MLP neurons of a small language model. Each row is named by its layer, matrix (up: input weights) and neuron, and shows model dimensions 0-255. Each number is 500 + 25 x the weight over its row's rms, rounded and kept within 0 to 999. Numbers have three digits each.
Before each neuron's rows, "fires in" lists the words (lower case) most often at its 100 highest values on Wikipedia text that the model never trained on.

fires in: "all", "best", "most"
L5.up779:511469535497500503507533492468461502481510528524532517474483503527542492521469503504517480516480504509492508480544489484477444518517481489489501502486486514499535486479487465478518475528463511486495529523526555516476463479484494472476527492448475483472550457494503514508525476465490516517531490493513523518493522471500518544500489526521485534467499492511530461516526486525466509493424459510495479502538482536480476487488471532491503525517502498549542494492502508487513487522484521475529532516499533537514489442465512461521488533533485507489506501465447531517511492496514514492484514514563543505489514510466483458506482529567515474513486509481572508483521475522510509551489517484464504494537471471512453499520519470502483509528434518536485440518474500487492498514484503

fires in: "over", "a", "had", "from", "about", "gable"
L5.up296:459490492478500532476491507470483461476499516555516491506471488491476482473492517508542493447491495474455517498470483506527543489504500498475535496522494502489515491529503450524511491521521498439493524499487506523504481495476502443500538546484458516488498539520461552496502491572485499486508512523462492526509511514481564504504546493515469529488484481546505498495474484472529493522507500498460497512504524487496472470542439502504496512500502510494490534523456510490518487538478502537522465529572461513465523483492475475544459513497504466488492505474504534489527462483520503490518465492492485481490511472490488537508504463490515524508491503548501504465536528492531518496481475488475477544512493541503499516516578500517522473492420521485483481506538493523499491537526495

fires in: "which", "that", "it", "this"
L5.up729:522488481507497516502514464458494506467484559475512525520534515549480526494483447474491511462512535491513497483512511441516476527483472506512468494472519530485515473481501515465484456496470507511476488497497502480484519505518546509525530526478490521501471493496493537501532525491502499513533494464512474496467450519487543499562503506472508508506481541493509514533476538572507513506505496488563457478502491518482504466488472544515460437545487545492523511519494515507479505474549476504530512535508483564460521469476483501514465484505476485536459508525531544460530536489512479502511532530532515523489464499456485523483523523524482493487535513553512496497502475504511480507499499498452525517507514506527491472486467499480515493457462450486478509490497461506484507520518475

fires in: "after", "by", "under", "before"
L5.up777:458478500494499504467475482482511474499523524500439510477509475474518453544488547478525490493471505470499461449527512468516484489480471477513483513503517521481508560515515491448494498506502453499478487453465489548534508483507487547495545517513508492494467516521505479494519506474560522510513483489492525501498506486509522530532508521496496480495472487519575477537494519483525492525490529510577502520480493513529486466511454518471526462535496494475503570444500501559495523484496501528460484508529518498496503484466494510480490477465486484472485481516501530460514551522480491489473516456547483550497517490469479532506521548499523495501508461512525479515501510495487465480509527520497502522502482495487463507452484488529510574495499502508511500532459486518518494496512506

fires in: "on", "in", "from", "of", "10"
L5.up752:531506473522470475507477465516529515509469537520446541511478478499499510526453512485540502536504526505473524515498519539485508470515491496488473542534474466519506481480470438457491492519553489438506478498493479558494461497541510471486522525417520512479519468504478508464513513502491485486447505481473515486502485497505504544507490528538498424515481478532500524536492483499504532512525500530522499529483498509476521509520515534477528466549482468519522504525528472517460469479497500474511505448508480505489522467476532493523482479509475483481486499504531449517481470512518515544481504506500510484493474499519483481524524509517487474490461501514492501506499507483490466534504537470511506504478486494479528511484496473577460510492496486518472483485484510544456536500553480

fires in: "up", "over", "down"
L5.up866:474474541468467480462484526523479540519560522470501438483512504513500481494529483481504428480504476473496522489479508514481500438510510466485484532489490549496501537476478499458492477566499487509505512523493534497478508463508481476535504455502511498498465472520502539494521517488508527487497486521486503511515466491488500509510554458483485542510499476462505502532499462519495521497505488579497502539511504450515489505522515488484518510486481521506467489453462529482498529538531509510541469511535459495465496465468522454540511480515518505501482559483497537473487528505483484511452481492513531490477479512495506471459538497498521517529496486501526496478505505476554489499489514475521509543488492500473533568504511525508494516473490545508485474491479534547469499508514521

fires in: "most", "are", "among", "of", "all", "both"
L5.up357:534479449501499489538535483439484520506519510501440519498470546504523505514490463509503500505469520494519528514497515524486510529485491502496486533485493501479563502511531489469463489484520504529487531475487565509496523496516507504525525486480466529432510470511498500507541484546505506501524499482485474519485506566507533526527527496544519493482535489494485494528477526491504482496473510493510501513512517479537500518500488486490507442472515554482523544489484473484497460489518464500487469522515489492478473500486518489470460496534538469463489444516466499461519550499525485522503495475530483479478492507490511520492509554497580515530462470525565489513527524468489510494454496465481503513517467460496531526464460475555489510479474488505518488481511484515536511494490496

fires in: "not", "i", "to", "t", "would", "also"
L5.up67:457522491476477473513478519514495499492523494546498474528485503514507511518492498492464501511481499534474477458505477481477493521550483507534485511467541503466474514499543481463494450519507476468519557504469518513528492501459482511479536449449515538494495512487502542504524486483482470499512523442482500552486466571535490562477453507492541492522512520484531529473489490458476469497479480527527440504488489489478513468494499527460489502527498482464509529507447482516477462462547519507561494512539483496483508498481499502536496496508505512482481490500489481472518519500544502526499439518522509483517498512524524525470539496557550500500496513528513514537498519482504522509522527493501519499478477478491501512473485434497509486462498499482478483472532475525533481515494493

fires in: "an"
L5.up737:534496488448500512508550511526503483510501538529521477553546489490539516513534521507499523525526488532507458491511494459460481478537476491492499516515512471484554484469529500548490496496475484518499501489523485467521482464501497473525531471509494502494526523511504508448507490497490535521456447495445515492466477498487475494475472481499491446465476469476470530515515556507491484507491487554514449484537483474491518465509519520499490475518534498508525538470470481532523463502472541507506509482475475496486558509458492481513488477497473483543488527507490520533457474519514468499554489513502528499501456506498494491524475536500566456498506482519487492472558516501501459532465491544474461476481515538503461479499493513498473501497515495520490496496519497519453468520492484

fires in: "an"
L5.up332:525506514512513481492506471483460544532496491516522467550487504471514519496492502549534505471499484538519555536486530495530520490566512471496485505480524499489584497494463519475478476490495515481439497474472503487519526487493505522467483463499518469438493476517474515482510517531493525467509510476501504521519456493506476539528507468502474517529480509496471521498527501510496490502494489511563494536501545517457493486509432524521497525501495498497513535474454449496512463481505521489528478477528522499492516484461520456504499469546501483506516506499506509510483504538513483515528497500456557489476520508466506534519494538464543507493520477479489495480528531513514501514466482514454469487466464474487462508463449532534470506534454481522496462461486497515495501516503498

fires in: "of", "on", "along", "to", "into", "through"
L5.up81:521572492465463518536535496466482503514504545504469508507467518451505517524437478495497490481499475512500546482495504464460506487490540468520517508478531440530527460466485469493488466551504483513482469495510524476504505490481507506534478445484529495485461487502510472498518528483482533511500514534521528498451491509508488475522470489481517488508491468492494473518470499521517518504522526491500483467502484516458462527558524514486540434466458506538493500569493421500520479524479498489498487466479458508444482493506525501530487461516485517505491514526531506519493492517540509529498494508510509521532488515529528521482537502560517494510491484516520469488540496467525493516478523480516504506495499498507513510498477471512528481462520505501476444530524514542513514525499525

fires in: "s", "year", "of", "season", "years"
L5.up162:519472471472513485492524457441525487505490510491482532489549492557503508516478511497527480485505510485548499491525531495547516569490503484526516498505500512515565516518516525522499501463507490459487498487490511474526508511518524488511486542495502502484490492469510510498498476534507481477505463493512491521475514493515511483490493474494518479432436470478458522543469516494553517488503492541519465505503532535476464537492469579487491449508490532507477523474529485512463542488483475525531486509473521514492525501503487482495475503496501529492485474538479487473495495489505506525541520470506494519515494500464545551498485570497509465513507547537487498492511520466506488505486522472545464499507469537530470447467499472523497488489470537476532506495500480527486502543545476

fires in: "after", "of", "before", "to", "upon"
L5.up561:480542444489445489526520476470501484503509583520485479461524517485522523495511500491526481499519491516488500460534499496496491528531547502532469523496492460526517465487534477463495507463521469441515484493500518473502504470509524497499550543444493523508498507510473477523510504461533512494519515484499483491533545504481510527481512512467449493509472471482535483517508492505493516492479499520509472502503506489494487499546479555509539467492456494512488505523530513510490492449510529518463553516520523500504497482503487479528435508540460510560478528484507514518476478488481511506542550469501503501479521519450500548492500516527491504480492498468564505482490516503493478526519565515497475531490474491439461507494537474553479485516492494497493517479484497514473477504485507

fires in: "in", "by"
L5.up835:470521482469482518565508498458498498498495511485469496483512458459550485504458453499551437490514502488481555518481539476522529514515541500501485516459531511481556538515552488497469480497504501480520496497484474515550507475484480487518516478468509478481509455501456524511526516489521501486516450450486507493489469497469526496446497481507500511455526453490535492497530494483545514503513544469491510505490466508509510521548502527505532468541509533490501502512466465510521491486481535493464474431557483492513498470479534486513505494476470503506485466516477469487498481506497481523461519521536498485499522484476488519527473524527503538560485490532532494526483534492484489550486534480493478515510507496522508517480488498523494506499494526471495494501512546530486489495499559

fires in: "a", "in", "well", "most", "more", "his"
L5.up902:505499483503495503525513510454528467489495531518502547503532520488546470514486514494534527498492496481472535521464522464461483551476545473502489464489501494474541474473524499475484511476517501538491480517485572463505513512473490462509507529493509448467512519517487534476485534469543483543509468501495491494472529512458526479493508519529494488499516529477511507489491451491507550524518485548502484492538498492467515510520487501483509492538505512481525473463496519544455494477474502486532499467481499483481522453446519505530458470510505500486490516514514537537504503538550486500484510501523502462499485519472506433535486527487543500567493492516483443502511495458506432487481519516476477504521477483467493459513489501537472489504509518494479475495491540508507481516560495

fires in: "and", "however", "a", "to", "an", "well"
L5.up978:505472529511509521499487512479480486486489497507514504504519498525538471544442510544498521477468446502498492508535536495491530549491498524528487495486507457516510499478499500485533507534459510515492510508511500435486512486492507511500516473512509498465511547504480552496504478489526539500514444482498507505474493509499557480524485520480516521479474494486522509529507525458491456510447483507504484528516503532492511466535482514487483467539458510498516494522521492496496527463514547483457511528523531556512497474474491518540513500494477494547518514503478514494498466550486483487486522501502491494488501591532502516449499501501541442484479484549522464456546526512441474506497475469497483511537461491455512511527514490504459497495457533509510546514506525510457468512511520

fires in: "to", "would", "the", "became", "could"
L5.up402:500520514490477460505499436475488524485519523511481518504502477491527494511486527494474473498503488483495519484490509481515527512519462501516530493525539479503477555558543506471505446508515521487493462482526529495500478518441534533525511466471524495468512544517470522502470529457513455523498524493503517481495507497533505517483472494498527543428457514492476500514495534535481508477456461512509498515507529548533495460498485538473496487515485528472545563525540523523517505470535529495484537501491496436478524504482466498525487482492515489504545477494499521502500523505495452512525526527526495509487470483509504498484502581550506512534499492509525511504508491455457514525502504503495462528480457503508496492502505487520507510514489475483523538500511549487478515530476431

fires in: "a", "s", "its", "in", "increased", "for"
L5.up740:510528484481452491516486487456483497494537491454514522505542487477471478537491490509538505515499491505497530524489555493473524497517548470545499509497495459515496555488536494488474434491488518491479515463515534523524516507511531501482555513510526501471474524495426491509511551492510520509490506529481495481516482508496510504493547472495494461520483504491522469524480432482497507499477488484491511565515548534536494507513489508470467522505490486520511516447506496534506490467501511503508541460523476501492499469474476512549462520497469523499500496495497513500488468530580553487518545519499482445482508498542493524487468493493516492502476491534520501506508485486511503540477532510433483520501482517465505507495496493479461497467490527533509488505544479455519463479532473

fires in: "is", "was", "were", "also"
L5.up890:491534503483426519527486466514504503521516525515505498474510463493514494506467460518492467498478500507466516500493513494457536531488529503515524517515497469514512486495532523442479449491525481481519508495511528485515495492521529492487544497450478476548557443491491532501470558517489480492506502503507496522517518513532502498491485499513491464480504485494497498509526494495471488526492482577545510506503482506472479433488529513467506521513491518502488473520424510519494515483517543496514515520520507511514500462519482426485472486491487475551518479500516492529475487543537516518498557488501514492482510512498517470534510529524531547498522530491507501508505510500476474522487519505498454468467469461501549516483499507543512483481507525547491437524496523536495527468557484

fires in: "his", "a", "the", "s", "w"
L5.up903:494505484461519463484518453525515483516513480556505510507502518531522469517492498525525488496513457494468522522465496456501501550567559489481491487507496508425457484515554521470474492472504489506527496497485459520506468506467498491515505528460483545499525517498453489515542503490509510527495502500517541499488466491528479504480509507535539507471441508487505457482473509471482483507495488531503488515533497506503511485486490482491533508475443511504510518483477519501505482459515488468488472546548461515509544448507498490508465483505487506531463526522533474510500504486536531492521492506498532495485566487518517525524473461468527511508506563542521502488520504528467504522481543516523493501490466478441484504482494453484472512514508540489482520465497499524510492519542538

fires in: "a"
L5.up722:522509530481512482551505432471482530454529487476470551477509503483499501496476452507534500448512448508467534513492511515481525548529508503530486516497494477471523493528484483505497476497515502537540517456501522490478471456518522503519516561474470488490491498483470516520524530499462494550505456515514508500478443553514506496529465487510483531479497488481459513500505471543511528519520510522489509508544478508433502517473499512505502545488519488520530523470471511480477511467520491524452484495508476545460501484462493552485466495484518501456492512482488530502485510498513532496498502446528512479481491550510524473537503500493476503543479542546491501513533496538544518541475497495489502528522489480487481468462508466476482530476481479519516478500513514503487499495538471

fires in: "for", "as", "is"
L5.up894:511498472531509494534477498512467507473516530488507455521520452555492486481503500506483486525478506523483532470517559482503505531486565482504489522544507479432527496484480489458491472510499494488513534491521485505491501484506540519511527485523499509455496484509517547465539517512519468538493484493516477484502497506489514480498477495533523507514522508530533469498512512499479530492493479535526466529501490511491472474488537573559555468541473566456512467486467505524518496524495505530555502545495524504534480503427521511500487470490501491471495539493505475477467473512508540509496541474515524488490524493472509502473481504538541485504488521519478516513534502466462496543481474449523473515500476458520516496485445469513491526467504517500521470507480504526508487494527500